Weights of a small GPT-style language model, trained from scratch on English Wikipedia.
Size: MLP 2048 SwiGLU, vocabulary 16384.
MLP neurons of a small language model. Each row is named by its layer, matrix (gate and up: input weights) and neuron, and shows model dimensions 368-495. Each number is 50 + 15 x the weight over its row's rms, rounded and kept within 0 to 99. A neuron's up and down rows have the sign that makes its largest values positive.
After each neuron's rows, "fires in" lists the words (lower case) most often at its 100 highest values on Wikipedia text that the model never trained on.

L2.gate1618:57 47 46 54 35 66 43 74 60 34 67 36 58 67 61 25 39 54 61 61 60 54 51 70 32 57 52 56 35 68 51 30 40 73 46 61 30 35 51 73 43 15 47 41 57 42 54 53 59 49 29 48 29 48 47 49 34 51 29 80 50 47 42 68 69 60 57 53 32 30 41 65 38 28 68 49 65 21 71 73 51 25 56 42 90 17 42 34 46 44 41 38 75 42 70 50 50 32 41 43 70 63 47 51 51 56 59 69 46 62 33 47 62 27 50 34 64 58 51 66 35 62 41 58 50 28 42 24
L2.up1618:57 57 70 51 49 59 32 68 40 57 58 33 62 29 42 45 65 53 17 35 44 43 68 50 30 33 60 66 53 31 41 19 44 24 79 66 72 14 54 72 33 47 60 21 48 46 52 74 54 56 58 54 37 49 47 81 69 80 38 41 46 46 57 74 52 84 61 54 38 53 53 74 54 44 53 70 70 49 67 55 56 42 48 39 42 55 49 42 45 35 60 27 66 53 47 50 75 50 41 51 53 50 47 45 29 35 50 72 59 39 61 57 42 53 65 50 38 61 31 51 58 72 29 49 33 53 43 59
fires in: "world", "to", "ncaa", "professional", "international"

L2.gate2023:51 77 54 41 61 47 46 27 65 49 49 52 30 56 31 53 70 66 51 51 54 35 44 60 43 34 71 83 53 64 14 81 41 55 42 60 42 61 31 24 67 66 55 49 50 49 76 51 16 45 54 42 39 76 64 59 29 55 38 47 57 41 59 40 51 57 82 22 36 56 43 46 53 65 39 44 32 69 61 39 54 74 64 45 66 46 12 41 21 44 40 26 21 63 73 57 74 55 67 49 60 63 49 47 49 38 30 32 46 41 52 45 28 47 66 46 43 38 54 57 65 66 48 39 53 70 30 60
L2.up2023:74 69 53 61 38 64 41 45 42 33 75 73 38 48 34 24 55 47 50 73 91 76 42 23 73 21 41 44 42 35 54 71 37 37 55 30 65 42 55 70 29 35 68 44 60 49 28 69 22 58 52 50 36 34 31 47 65 53 28 60 34 31 39 82 52 67 41 37 51 55 46 34 18 56 42 68 38 39 39 46 38 49 58 17 74 67 65 63 44 43 77 30 45 69 67 42 49 50 52 32 67 24 44 72 46 39 33 57 60 65 43 39 57 64 67 27 36 64 44 04 54 41 60 64 53 79 52 50
fires in: "of", "to", "with", "for", "in", "nephew"

L2.gate136:60 77 58 52 26 46 37 47 53 34 76 60 40 65 58 68 60 35 26 36 77 44 47 51 67 68 22 72 49 47 31 41 64 60 39 30 51 44 52 34 25 34 64 45 45 52 23 74 56 36 38 56 43 27 83 47 59 81 76 64 27 74 37 46 80 47 48 33 19 68 45 29 50 39 69 47 74 50 41 49 38 45 59 43 43 72 53 54 43 41 27 52 69 53 39 36 57 52 54 68 43 52 64 37 57 58 73 55 43 58 76 69 27 14 44 66 36 18 62 37 63 66 55 51 59 64 55 41
L2.up136:89 61 46 63 30 20 57 59 26 62 67 68 39 75 49 95 43 31 79 92 41 71 28 17 68 40 45 49 63 51 38 52 59 50 69 29 40 56 34 58 67 76 45 40 48 49 62 70 58 79 68 50 63 74 69 70 47 26 54 31 48 25 29 72 66 64 58 55 30 36 67 37 46 70 40 62 39 34 38 40 64 50 54 25 63 37 42 40 63 34 54 67 59 30 44 04 31 63 60 49 24 50 45 39 69 57 24 57 60 59 77 47 58 48 27 32 22 30 57 40 68 42 49 37 61 65 85 51
fires in: "located", "written", "built", "constructed", "up", "composed"

L2.gate822:57 76 52 58 41 47 16 34 63 78 53 40 62 67 53 18 35 52 64 76 79 85 31 32 28 46 37 63 26 89 23 51 24 73 54 27 48 43 28 48 43 54 45 29 31 46 35 66 50 43 40 56 48 40 50 61 57 38 65 60 38 42 68 56 43 89 40 37 17 49 67 52 53 63 29 46 56 34 54 27 79 28 64 47 70 69 51 49 74 32 44 65 46 64 63 72 42 47 70 53 59 54 54 76 63 54 47 69 39 51 54 34 67 48 55 27 25 51 60 27 77 41 59 43 33 44 29 31
L2.up822:45 53 43 43 64 36 36 66 42 58 39 41 59 50 67 56 35 63 34 57 56 74 39 52 80 53 66 35 63 19 49 52 21 73 51 37 30 48 37 59 61 60 52 48 48 52 62 15 55 48 59 58 66 69 48 61 44 22 42 47 47 31 47 54 40 64 58 26 53 09 40 43 34 90 52 94 47 67 53 26 51 47 55 64 85 52 39 66 23 84 65 68 62 45 33 60 65 52 55 15 14 41 31 43 51 74 22 61 51 42 35 55 75 69 50 38 54 76 58 47 54 50 35 71 64 38 59 77
fires in: "to"

L5.gate1543:57 42 77 66 31 22 72 31 46 53 13 62 69 77 54 49 67 46 56 39 62 62 27 59 60 48 60 41 44 55 29 48 66 37 52 50 38 64 64 76 88 51 43 57 47 36 58 37 41 41 44 49 76 48 50 25 41 83 39 70 34 74 68 62 36 37 37 52 72 35 46 47 28 52 41 50 59 49 63 61 30 79 59 34 41 63 34 59 68 53 62 27 57 43 49 41 27 46 42 54 51 50 40 34 47 53 58 33 66 58 42 44 50 26 45 32 32 63 56 61 77 48 48 52 65 47 42 32
L5.up1543:69 58 40 61 52 48 31 77 36 59 55 52 75 52 62 38 40 41 72 39 58 24 61 46 47 50 32 34 83 39 61 53 49 42 41 31 42 45 63 52 73 46 70 90 49 34 47 55 39 73 38 56 58 68 59 25 76 43 55 31 43 70 79 55 58 51 62 60 40 44 33 74 36 54 63 30 25 60 49 26 48 70 74 30 23 58 23 68 51 48 44 36 54 58 37 52 49 65 29 53 47 43 55 34 46 37 64 40 58 63 43 21 31 30 50 87 34 47 74 43 57 48 58 60 35 41 60 46
fires in: "a", "an", "on", "two", "bronze", "three"

L2.gate1686:76 51 50 53 43 74 75 53 45 52 35 68 62 47 46 42 41 42 82 59 51 44 66 50 49 53 75 49 52 53 61 32 42 52 49 47 50 41 57 34 39 71 48 37 38 41 49 58 42 39 71 60 73 66 65 66 70 37 42 86 41 08 54 68 49 90 55 57 29 44 60 54 35 56 65 44 35 40 49 47 85 49 49 50 90 52 39 24 60 34 54 36 79 76 76 55 48 49 76 46 53 80 37 49 72 44 25 34 56 78 41 56 14 58 72 36 37 46 28 35 46 58 54 55 45 32 64 39
L2.up1686:58 61 70 66 34 56 44 45 65 66 73 64 54 46 69 67 29 16 44 33 54 65 53 69 63 57 73 42 47 43 47 38 61 26 59 35 40 33 33 56 45 31 39 29 60 48 41 50 58 39 28 60 67 54 68 78 52 45 62 50 31 43 29 66 44 82 43 57 67 45 28 67 57 53 38 56 48 41 62 65 58 58 26 47 54 74 53 58 58 42 56 63 46 31 69 76 43 53 42 65 60 28 16 32 57 29 57 71 68 49 28 54 51 45 63 63 33 61 53 30 33 51 45 44 62 41 50 60
fires in: "of", "to"

L5.gate1704:43 54 39 49 39 61 15 59 38 34 49 58 90 46 49 31 55 57 49 74 35 54 52 48 38 50 78 57 30 71 45 36 73 31 63 45 45 37 28 74 63 51 33 67 61 44 39 41 24 47 60 44 37 47 55 53 40 59 34 45 53 69 46 47 57 58 52 49 55 49 29 40 57 32 28 56 64 48 60 48 40 57 43 39 73 69 47 42 50 41 60 68 58 62 37 21 45 25 33 54 44 41 51 64 54 43 24 39 39 73 42 41 74 39 56 47 52 57 66 81 50 55 40 56 55 37 64 57
L5.up1704:20 45 45 56 56 62 83 57 51 36 75 57 20 48 62 87 37 42 53 24 41 29 45 60 49 35 56 47 38 64 29 68 43 41 47 50 55 37 53 41 41 59 57 49 49 90 48 54 68 35 68 32 75 34 42 46 45 34 57 52 77 57 66 42 51 59 68 47 73 00 39 70 67 46 49 43 73 35 67 31 61 68 39 65 56 15 61 48 78 47 66 42 51 64 56 67 73 79 49 17 35 43 60 38 53 37 84 51 53 39 54 32 14 50 53 38 58 37 49 28 60 57 60 40 29 68 69 41
fires in: "as", "of", "the"

L5.gate496:56 63 30 44 38 38 43 45 73 39 54 45 53 63 59 44 54 41 11 54 34 68 63 41 64 45 49 53 62 40 43 37 83 37 46 70 53 58 65 64 40 37 49 64 51 50 49 48 41 53 22 47 53 39 66 45 56 67 10 44 67 36 54 65 61 57 59 24 47 42 46 48 42 48 61 59 48 18 76 47 24 32 55 46 51 71 61 41 69 42 21 55 39 37 37 55 35 54 48 47 66 39 50 54 30 21 41 64 63 51 14 66 45 48 52 65 49 53 65 76 58 42 78 57 40 62 48 67
L5.up496:61 44 45 51 69 65 32 71 13 49 39 37 41 64 82 62 23 61 44 36 46 46 60 73 54 23 53 45 51 79 52 45 61 52 61 31 26 58 44 43 44 81 27 67 37 48 50 67 35 51 50 43 45 35 66 34 39 47 44 74 38 35 46 54 60 54 50 39 65 44 56 49 76 25 43 49 60 37 48 45 65 28 43 81 38 41 47 52 27 61 49 67 40 73 80 49 45 49 35 45 35 09 32 64 57 70 93 61 42 43 71 48 75 49 52 64 60 71 46 44 22 54 49 63 50 56 58 27
fires in: "of", "pebuu", "rothschild"

L2.gate449:52 41 43 50 58 31 22 69 48 46 33 63 55 69 59 51 42 79 36 41 52 42 66 45 87 68 30 61 32 51 61 62 71 50 60 31 49 41 35 27 34 31 41 56 51 56 51 84 57 40 52 40 43 28 39 63 62 58 57 33 51 60 30 53 75 59 55 44 46 85 17 52 48 53 55 35 76 42 67 84 60 32 48 57 42 33 14 44 69 35 50 41 51 24 33 60 24 54 36 83 37 41 23 60 43 41 60 57 40 51 65 31 82 61 02 78 48 56 43 63 65 51 45 66 46 61 55 49
L2.up449:48 45 46 52 40 22 21 51 54 41 38 43 37 56 69 39 55 43 41 49 37 85 58 43 49 64 51 65 46 49 39 53 67 58 76 45 72 25 37 51 78 71 37 42 43 52 34 63 55 45 17 28 72 51 59 57 80 65 49 44 55 50 37 38 53 42 51 53 57 48 75 68 52 52 45 44 63 42 52 64 46 57 40 51 32 47 69 26 37 56 53 47 33 67 37 63 53 67 42 43 41 38 48 61 83 52 63 68 66 37 70 67 41 49 27 43 47 35 47 69 55 35 38 70 40 67 03 51
fires in: "about", "than", "located", "up", "approximately"

L5.gate1920:21 49 52 38 48 46 57 46 34 63 51 43 31 77 52 53 50 53 62 55 50 47 68 46 99 66 71 49 43 68 48 70 44 74 33 50 35 59 28 35 22 40 71 50 53 84 54 43 34 49 59 59 20 54 53 71 58 72 55 44 55 46 64 53 58 54 57 46 68 37 70 61 55 57 25 59 07 36 43 26 59 62 80 49 50 50 39 45 45 21 69 61 51 58 57 58 42 42 56 58 52 63 67 26 34 50 74 46 64 48 55 71 42 49 39 42 46 43 44 64 58 36 48 41 33 51 43 66
L5.up1920:60 54 56 41 70 53 55 50 24 69 51 43 75 55 31 55 62 45 59 52 57 23 67 72 57 68 29 49 49 76 36 55 65 55 53 72 50 54 44 42 40 38 59 16 68 43 54 66 42 88 64 47 55 39 62 46 54 69 53 25 38 38 51 43 58 32 53 45 60 48 66 74 81 29 45 61 30 48 77 54 63 59 43 53 74 76 56 44 48 46 64 60 48 43 27 49 65 60 33 55 41 38 53 49 47 34 44 58 41 56 49 97 45 64 80 57 38 49 38 68 57 37 44 59 50 29 53 72
fires in: "the", "common"

L5.gate1596:74 61 54 45 44 49 74 83 45 52 60 57 56 40 12 48 83 32 66 43 41 57 48 42 75 65 31 42 27 52 59 75 49 46 35 49 43 53 80 25 63 56 46 38 77 65 09 62 31 25 62 49 49 42 48 41 25 42 40 25 30 55 57 52 29 60 73 63 17 40 29 57 47 26 35 43 45 53 57 65 56 35 24 37 45 23 62 36 58 34 78 44 51 45 34 70 27 48 34 62 57 38 46 66 48 64 51 46 40 48 14 68 52 65 55 37 86 35 76 54 63 54 69 70 37 38 39 47
L5.up1596:32 43 37 56 52 60 54 58 46 65 40 65 32 78 87 33 37 74 44 52 33 51 55 85 33 79 47 48 45 48 35 41 59 65 53 47 53 60 78 51 59 66 61 46 75 25 38 53 82 42 88 54 58 23 47 29 18 45 55 77 45 46 49 18 48 58 38 59 64 67 19 58 75 72 31 52 48 62 51 45 29 47 47 71 51 58 55 47 54 32 51 62 42 30 46 80 72 73 53 43 44 36 15 56 57 40 60 54 53 35 55 45 58 27 66 63 45 37 67 41 60 44 47 57 48 20 64 46
fires in: "of", "both", "between", "way", "from", "either"

L5.gate2028:43 38 45 50 43 32 56 46 18 37 39 68 63 55 76 35 37 46 51 48 68 26 76 25 41 58 37 31 25 65 25 37 66 64 53 55 37 56 50 35 31 53 32 76 76 62 40 66 48 48 76 51 38 42 72 39 44 63 68 52 56 73 54 67 61 33 39 43 66 78 40 59 34 49 43 54 41 39 59 36 58 41 67 49 51 66 50 45 47 38 85 52 80 47 55 57 73 50 21 43 73 62 40 60 46 67 05 73 49 54 70 62 68 52 27 56 66 15 55 43 32 44 53 33 40 47 71 33
L5.up2028:66 39 63 52 46 35 62 51 43 43 16 61 55 71 71 57 53 30 50 59 63 45 80 44 30 39 10 38 45 66 52 37 47 35 27 35 23 44 63 21 44 33 33 56 69 33 67 71 46 46 71 47 55 26 46 37 23 80 51 50 38 35 61 50 54 35 38 26 51 66 44 67 51 66 55 62 41 34 42 55 55 67 50 25 84 28 41 59 51 57 66 63 51 48 36 79 57 52 43 58 43 36 39 62 48 53 32 68 77 50 82 45 70 28 47 68 52 40 64 41 56 47 68 45 40 36 39 38
fires in: "both", "two", "these", "three", "following", "of"

L2.gate1035:17 34 32 27 62 34 45 81 67 52 52 24 61 65 43 56 61 54 69 41 30 54 46 40 63 27 50 43 74 44 51 56 21 50 50 38 40 60 39 31 65 53 81 68 54 39 21 31 32 36 40 74 35 48 23 26 61 44 53 36 73 12 43 52 72 34 57 32 72 55 40 49 54 57 54 91 44 63 58 33 37 59 51 49 43 56 70 52 51 41 46 80 49 30 78 40 39 39 80 65 73 57 40 56 44 38 49 61 53 61 77 71 47 57 38 36 44 35 11 35 22 58 62 47 35 45 56 61
L2.up1035:59 64 70 70 64 20 64 49 41 53 62 66 74 79 69 42 57 71 45 51 60 46 42 45 37 43 20 79 70 56 39 44 35 50 51 57 42 60 75 12 43 54 32 70 46 68 62 44 33 44 54 60 51 34 41 73 55 69 38 38 30 55 61 30 74 57 64 18 72 42 40 16 78 36 55 59 23 45 50 42 38 50 88 57 48 39 38 58 47 48 33 60 74 61 62 48 38 41 51 64 55 63 63 86 50 51 39 62 51 75 94 54 59 47 64 22 70 52 41 54 62 48 32 53 43 62 49 64
fires in: "his", "the", "in", "my"

L2.gate694:51 60 70 53 70 76 60 49 47 52 28 60 54 66 22 65 39 98 66 39 81 25 33 81 73 40 62 54 20 54 56 31 41 27 34 18 48 48 46 68 59 36 66 40 51 09 43 73 10 32 57 35 32 57 64 44 25 67 48 50 45 31 50 59 42 58 88 33 56 36 37 58 61 59 46 46 55 50 48 46 36 73 55 53 39 24 32 70 57 53 56 60 49 62 53 56 89 51 77 70 43 40 58 57 53 46 44 27 40 40 38 60 61 66 47 28 79 47 47 41 66 71 32 40 52 56 71 77
L2.up694:76 62 73 46 45 56 49 51 35 36 26 75 63 45 44 36 52 83 45 55 55 49 65 72 50 63 79 83 41 63 31 60 35 37 56 31 62 35 80 32 42 46 60 65 25 41 35 63 34 59 40 28 47 21 50 55 79 51 65 67 32 54 44 44 59 25 56 62 35 44 63 49 64 20 50 48 54 61 10 43 29 53 43 66 47 67 49 37 64 40 71 24 74 27 53 51 56 64 53 62 54 52 69 53 43 39 37 50 40 50 38 52 52 60 47 32 57 39 45 43 52 51 56 58 73 31 27 40
fires in: "of", "to", "between", "pieczonka"

L5.gate1:55 55 46 50 38 26 45 59 67 68 41 76 51 46 30 16 34 67 72 44 42 66 40 66 67 70 09 34 23 89 51 47 30 61 63 63 30 63 90 76 82 46 36 54 48 69 34 75 35 36 46 63 38 63 48 41 37 46 67 60 30 25 59 58 45 39 42 47 39 48 53 28 47 77 48 52 41 56 58 58 44 47 67 26 42 67 49 51 67 62 66 39 65 42 40 49 32 28 50 22 65 59 56 55 68 24 48 46 36 76 70 63 52 48 40 46 43 80 51 56 32 52 46 44 65 36 49 42
L5.up1:59 69 54 40 35 42 41 52 57 52 43 35 63 75 46 12 33 25 60 54 39 42 46 43 36 36 25 62 44 70 41 80 72 67 55 41 18 55 50 55 28 41 74 52 24 39 35 60 28 44 63 91 52 57 40 53 34 36 67 89 53 51 32 10 49 17 42 47 50 49 60 29 30 73 56 28 47 55 42 34 51 59 40 41 46 68 34 41 54 70 59 27 59 47 53 62 45 29 37 35 56 61 42 46 36 47 64 46 48 30 48 74 29 51 71 49 47 58 25 39 18 63 67 55 61 82 47 67
fires in: "a", "an", "indian", "america"

L2.gate1601:52 38 39 39 44 41 33 81 42 57 47 52 37 67 36 55 51 40 40 42 36 53 45 36 14 52 41 63 50 53 33 42 35 50 34 48 70 50 52 53 44 47 44 48 58 72 63 59 35 76 45 30 35 33 74 47 00 54 60 54 58 44 59 63 53 50 30 73 62 52 36 59 51 70 41 85 52 53 59 15 42 72 68 74 78 58 80 55 72 79 20 44 56 36 53 54 43 20 49 44 55 48 41 63 56 32 54 52 43 49 40 42 51 32 46 51 55 83 56 69 46 35 48 49 55 81 54 05
L2.up1601:20 47 45 54 45 56 10 49 51 36 43 54 22 69 52 32 16 58 70 49 76 57 52 64 40 51 44 48 38 68 43 83 26 45 62 52 50 46 53 57 68 36 68 40 63 16 55 85 58 45 28 35 63 49 50 33 59 72 58 67 51 36 77 33 61 30 59 74 39 44 54 62 48 65 27 34 82 16 51 45 33 57 71 62 77 43 61 58 59 72 34 44 67 66 39 59 41 59 37 71 52 35 56 55 69 69 69 38 67 54 38 44 62 41 66 35 27 54 43 47 69 39 58 49 44 69 40 43
fires in: "of", "as", "into", "total", "separate", "central"

L2.gate430:49 57 50 70 56 51 85 70 25 53 42 53 58 43 54 30 33 32 16 64 45 37 32 25 35 62 49 42 50 66 31 54 51 24 50 61 50 58 45 63 49 31 23 32 62 71 19 57 38 37 52 39 55 56 58 76 24 59 69 43 46 90 53 66 56 50 79 67 41 61 26 27 35 22 58 58 55 46 20 43 60 55 83 49 57 55 72 54 35 35 54 53 58 52 50 61 19 46 75 39 87 78 46 49 56 54 41 59 40 58 42 31 91 48 27 70 65 48 31 48 48 28 59 57 50 70 55 40
L2.up430:50 72 45 41 61 33 57 90 19 26 55 67 54 53 54 32 41 55 64 60 57 51 90 21 41 54 21 20 85 51 44 36 67 33 31 66 55 39 60 57 45 48 50 66 33 34 62 36 56 63 53 48 18 36 40 39 57 38 80 48 63 64 34 44 25 70 46 73 54 62 40 63 45 62 47 43 35 44 32 30 59 32 66 35 52 56 56 33 47 56 38 29 19 40 58 54 44 67 42 37 46 52 66 38 42 27 61 35 68 60 40 46 39 37 33 39 40 62 51 23 14 48 57 62 39 36 74 77
fires in: "between", "both"

L2.gate1849:47 49 45 75 26 47 39 41 39 37 38 52 64 55 22 57 51 56 89 83 81 33 41 58 45 08 73 46 48 58 28 47 44 74 48 75 32 47 67 56 49 30 21 68 58 50 46 34 07 74 37 49 33 14 61 54 54 56 48 52 57 42 52 46 68 52 48 51 55 33 65 31 62 47 36 41 49 19 31 37 61 47 44 44 71 27 56 59 44 65 20 43 31 66 33 62 59 46 36 46 56 61 65 72 73 78 35 68 52 52 45 55 54 12 50 62 49 63 47 33 46 56 71 51 67 22 40 28
L2.up1849:18 60 37 29 72 40 56 47 65 55 54 57 47 59 47 49 63 62 44 45 58 46 34 50 55 53 60 55 41 48 53 60 43 40 47 64 49 50 49 40 52 38 32 48 89 56 45 81 30 61 56 71 18 46 46 58 32 60 13 51 50 38 32 58 38 58 66 26 65 75 46 69 29 65 44 40 47 52 61 79 42 43 49 50 13 35 35 47 23 31 12 50 27 51 57 60 43 68 29 45 50 20 23 42 63 48 83 46 57 56 55 28 50 59 51 42 76 50 27 28 70 49 24 52 60 54 13 71
fires in: "of", "to", "by", "or", "hand", "for"

L2.gate1429:57 55 52 58 55 48 36 18 43 46 48 58 37 44 60 70 41 32 68 58 80 53 52 67 31 54 46 30 21 61 62 45 28 42 48 44 58 34 43 55 65 37 54 12 35 59 57 45 55 49 38 41 87 30 69 28 70 47 39 70 16 27 66 55 26 65 49 63 36 16 58 51 59 81 40 59 48 30 53 62 64 37 47 43 78 45 61 78 62 54 53 45 55 48 67 99 47 56 53 66 55 51 46 67 44 51 54 75 56 75 58 90 56 40 64 61 55 54 63 52 45 54 57 63 54 71 27 40
L2.up1429:63 36 50 40 86 44 63 27 34 50 49 64 31 79 61 68 23 42 69 26 33 19 49 67 66 42 47 35 50 63 47 28 73 26 51 57 53 55 50 66 57 46 31 73 26 33 59 46 60 40 39 58 63 56 41 51 27 50 24 51 57 40 24 32 37 49 65 69 65 61 56 80 44 32 47 22 34 51 64 36 33 54 55 24 47 51 45 51 65 60 40 70 73 79 46 37 52 49 22 64 29 23 29 52 59 59 67 17 68 49 46 79 54 47 55 50 65 28 67 37 42 47 73 56 05 47 38 65
fires in: "of", "in", "at", "newspaper", "magazine", "day"

L5.gate731:53 46 49 51 28 58 51 55 38 64 67 66 41 27 76 49 31 52 39 09 67 43 48 57 48 39 49 44 64 49 54 45 23 62 13 67 42 73 37 28 51 44 36 66 49 33 45 50 58 42 75 59 69 71 27 48 52 41 36 51 40 46 46 52 28 45 53 56 64 57 49 63 32 44 90 42 45 44 48 57 41 48 76 44 55 45 58 48 62 72 44 62 72 70 29 10 65 58 89 31 63 62 45 43 51 68 26 55 58 36 65 56 65 43 68 56 55 75 57 55 39 63 58 46 67 65 45 51
L5.up731:76 68 39 64 66 62 45 23 54 41 53 37 55 55 45 66 64 41 42 63 35 63 33 29 65 58 57 42 61 36 26 19 80 50 56 49 51 22 48 39 39 26 29 22 65 48 69 31 42 57 53 37 70 40 59 39 48 29 46 56 11 43 28 44 42 22 61 35 34 37 63 47 35 58 38 23 46 46 54 39 65 51 50 37 32 34 32 43 36 82 60 47 30 51 57 71 59 53 38 55 46 38 32 58 19 52 49 14 37 47 31 51 62 66 70 60 42 56 74 70 65 77 71 48 70 28 72 51
fires in: "award", "medal", "championship", "prize", "at", "master"

L2.gate982:47 71 36 59 68 48 19 40 45 56 28 40 39 18 49 31 57 46 55 54 43 46 34 28 31 38 54 61 43 73 74 34 35 53 42 50 70 19 42 51 53 49 61 11 42 49 56 39 78 47 38 24 48 44 68 42 37 25 45 32 43 66 55 50 61 44 57 49 32 56 70 50 26 50 23 66 55 45 50 41 26 35 45 64 50 52 66 31 62 51 79 26 51 49 39 64 79 54 30 46 19 31 45 56 75 72 56 24 51 31 52 60 56 75 69 39 58 76 44 32 75 33 76 62 29 33 36 64
L2.up982:61 66 48 51 36 49 55 62 54 63 58 49 44 66 67 47 23 25 58 62 31 49 45 54 47 58 49 66 15 67 38 46 28 44 52 51 44 46 67 28 40 52 32 52 72 72 88 88 33 75 65 73 45 78 58 54 29 76 46 51 62 52 68 74 57 36 56 66 52 67 54 82 52 59 48 70 33 72 58 43 42 15 71 65 44 53 79 27 63 50 53 54 38 40 73 54 61 56 22 55 41 47 54 65 54 36 42 51 51 53 24 45 40 47 50 56 65 52 40 24 48 61 47 44 41 37 59 74
fires in: "of", "medal", "for", "order", "awarded", "award"

L2.gate1884:44 36 38 58 39 52 71 60 48 60 32 70 35 45 44 43 58 71 40 56 53 33 27 47 82 28 25 64 29 30 79 34 57 40 32 59 26 56 50 50 49 45 48 26 46 20 61 32 20 51 80 38 47 57 61 79 55 40 43 33 60 18 85 45 48 70 54 74 63 47 51 43 70 78 44 54 54 15 31 30 46 15 60 78 44 51 67 69 36 48 68 62 54 40 59 35 53 67 37 44 40 43 50 65 30 33 70 68 49 61 60 58 42 64 31 64 81 66 55 33 79 61 29 48 44 61 62 51
L2.up1884:55 63 35 67 67 62 18 68 55 50 61 83 11 70 66 64 39 62 44 60 60 35 18 67 76 32 47 33 47 60 59 94 55 30 43 71 42 48 46 24 56 20 34 61 63 41 55 56 46 55 65 48 62 59 46 52 56 49 65 28 43 41 83 34 52 57 44 52 66 28 45 69 53 44 45 05 33 64 61 63 45 46 42 55 58 67 73 48 58 37 46 63 27 42 73 21 66 61 55 62 29 14 54 57 60 67 38 41 48 39 38 54 35 22 51 56 60 67 45 40 68 62 33 65 34 63 62 01
fires in: "of", "for", "on", "create", "developing"

L2.gate814:58 58 50 59 42 53 18 44 34 50 39 31 33 47 29 56 69 39 53 53 54 50 56 38 63 43 51 39 36 43 37 37 46 61 66 58 30 42 57 72 62 52 71 65 35 57 52 37 56 45 33 53 22 55 47 48 54 41 36 20 68 63 52 59 69 42 40 49 38 60 55 47 75 69 42 57 30 46 33 56 69 64 29 15 62 27 77 38 94 56 47 63 51 30 73 35 68 50 37 43 60 62 62 48 45 45 61 45 61 24 08 22 67 55 47 52 35 72 45 56 42 48 54 47 52 49 42 43
L2.up814:31 62 50 49 32 45 30 24 33 56 30 65 52 26 40 50 19 39 79 59 77 76 36 40 67 49 69 53 49 61 61 67 51 43 36 53 83 63 46 50 39 39 72 76 40 63 30 78 40 34 45 49 29 52 53 25 35 78 56 33 62 45 59 58 32 28 56 59 74 48 57 61 43 52 38 27 67 65 39 77 35 18 22 45 32 58 30 48 49 41 34 57 45 54 53 39 55 55 55 77 52 46 61 65 28 58 35 52 42 50 61 42 64 52 59 52 52 26 62 58 25 44 66 45 64 63 74 52
fires in: "of", "there", "by", "up", "advisory", "together"

L2.gate922:72 33 54 45 47 90 42 27 55 36 78 45 51 55 61 18 33 60 50 35 61 22 66 50 37 33 43 38 73 51 80 46 59 76 50 31 42 46 36 49 53 35 55 30 32 48 70 53 65 49 59 43 60 47 36 40 49 64 56 54 40 44 68 41 56 46 37 50 47 51 41 57 41 38 34 30 57 33 36 63 49 64 64 30 53 65 77 58 22 67 52 53 41 17 50 77 40 22 35 29 45 39 61 89 54 47 44 37 58 73 54 75 58 55 45 45 57 56 56 45 49 48 41 56 44 58 63 65
L2.up922:76 48 46 38 28 61 76 58 75 57 50 37 77 13 42 46 47 28 47 58 51 64 59 25 64 58 30 43 40 24 55 80 50 53 70 62 47 41 31 53 51 64 35 66 47 45 53 28 43 31 35 51 59 55 40 65 26 30 61 64 25 53 43 56 33 53 50 38 64 73 64 41 32 42 26 42 48 84 59 72 43 64 45 65 33 83 24 60 61 46 50 67 75 28 58 43 65 55 75 58 54 43 41 78 43 51 52 44 33 46 37 36 26 34 47 58 51 48 48 54 87 60 69 52 70 88 27 38
fires in: "that", "to", "if", "this"

L5.gate613:68 25 18 55 56 39 45 30 57 78 53 68 53 61 49 33 43 34 27 50 70 38 64 24 50 56 41 52 71 19 47 70 64 59 30 32 66 73 42 49 53 46 55 43 29 43 55 52 51 53 45 37 55 57 42 47 49 40 47 43 49 70 53 35 29 65 44 40 54 35 46 25 53 31 48 48 67 49 63 77 37 50 61 58 48 29 58 64 52 27 37 29 45 57 58 59 40 57 61 44 35 55 23 71 42 37 47 32 33 42 55 73 63 66 44 26 48 37 79 44 63 43 55 59 54 62 71 64
L5.up613:72 26 50 64 47 39 25 54 63 43 54 63 83 18 52 48 48 60 55 70 38 62 47 78 51 10 72 75 41 70 50 43 56 53 73 54 42 58 45 28 38 48 26 63 77 30 53 37 41 52 32 54 57 44 29 82 32 61 68 48 47 34 61 50 35 47 60 26 58 36 35 52 43 31 59 75 76 33 67 38 70 40 49 36 33 44 69 48 51 52 54 45 45 35 35 66 36 40 59 54 46 51 40 41 23 33 46 66 25 67 64 45 23 60 55 64 51 62 28 58 68 50 34 51 63 70 62 45
fires in: "that", "an", "this", "eschwege", "frederiksdal"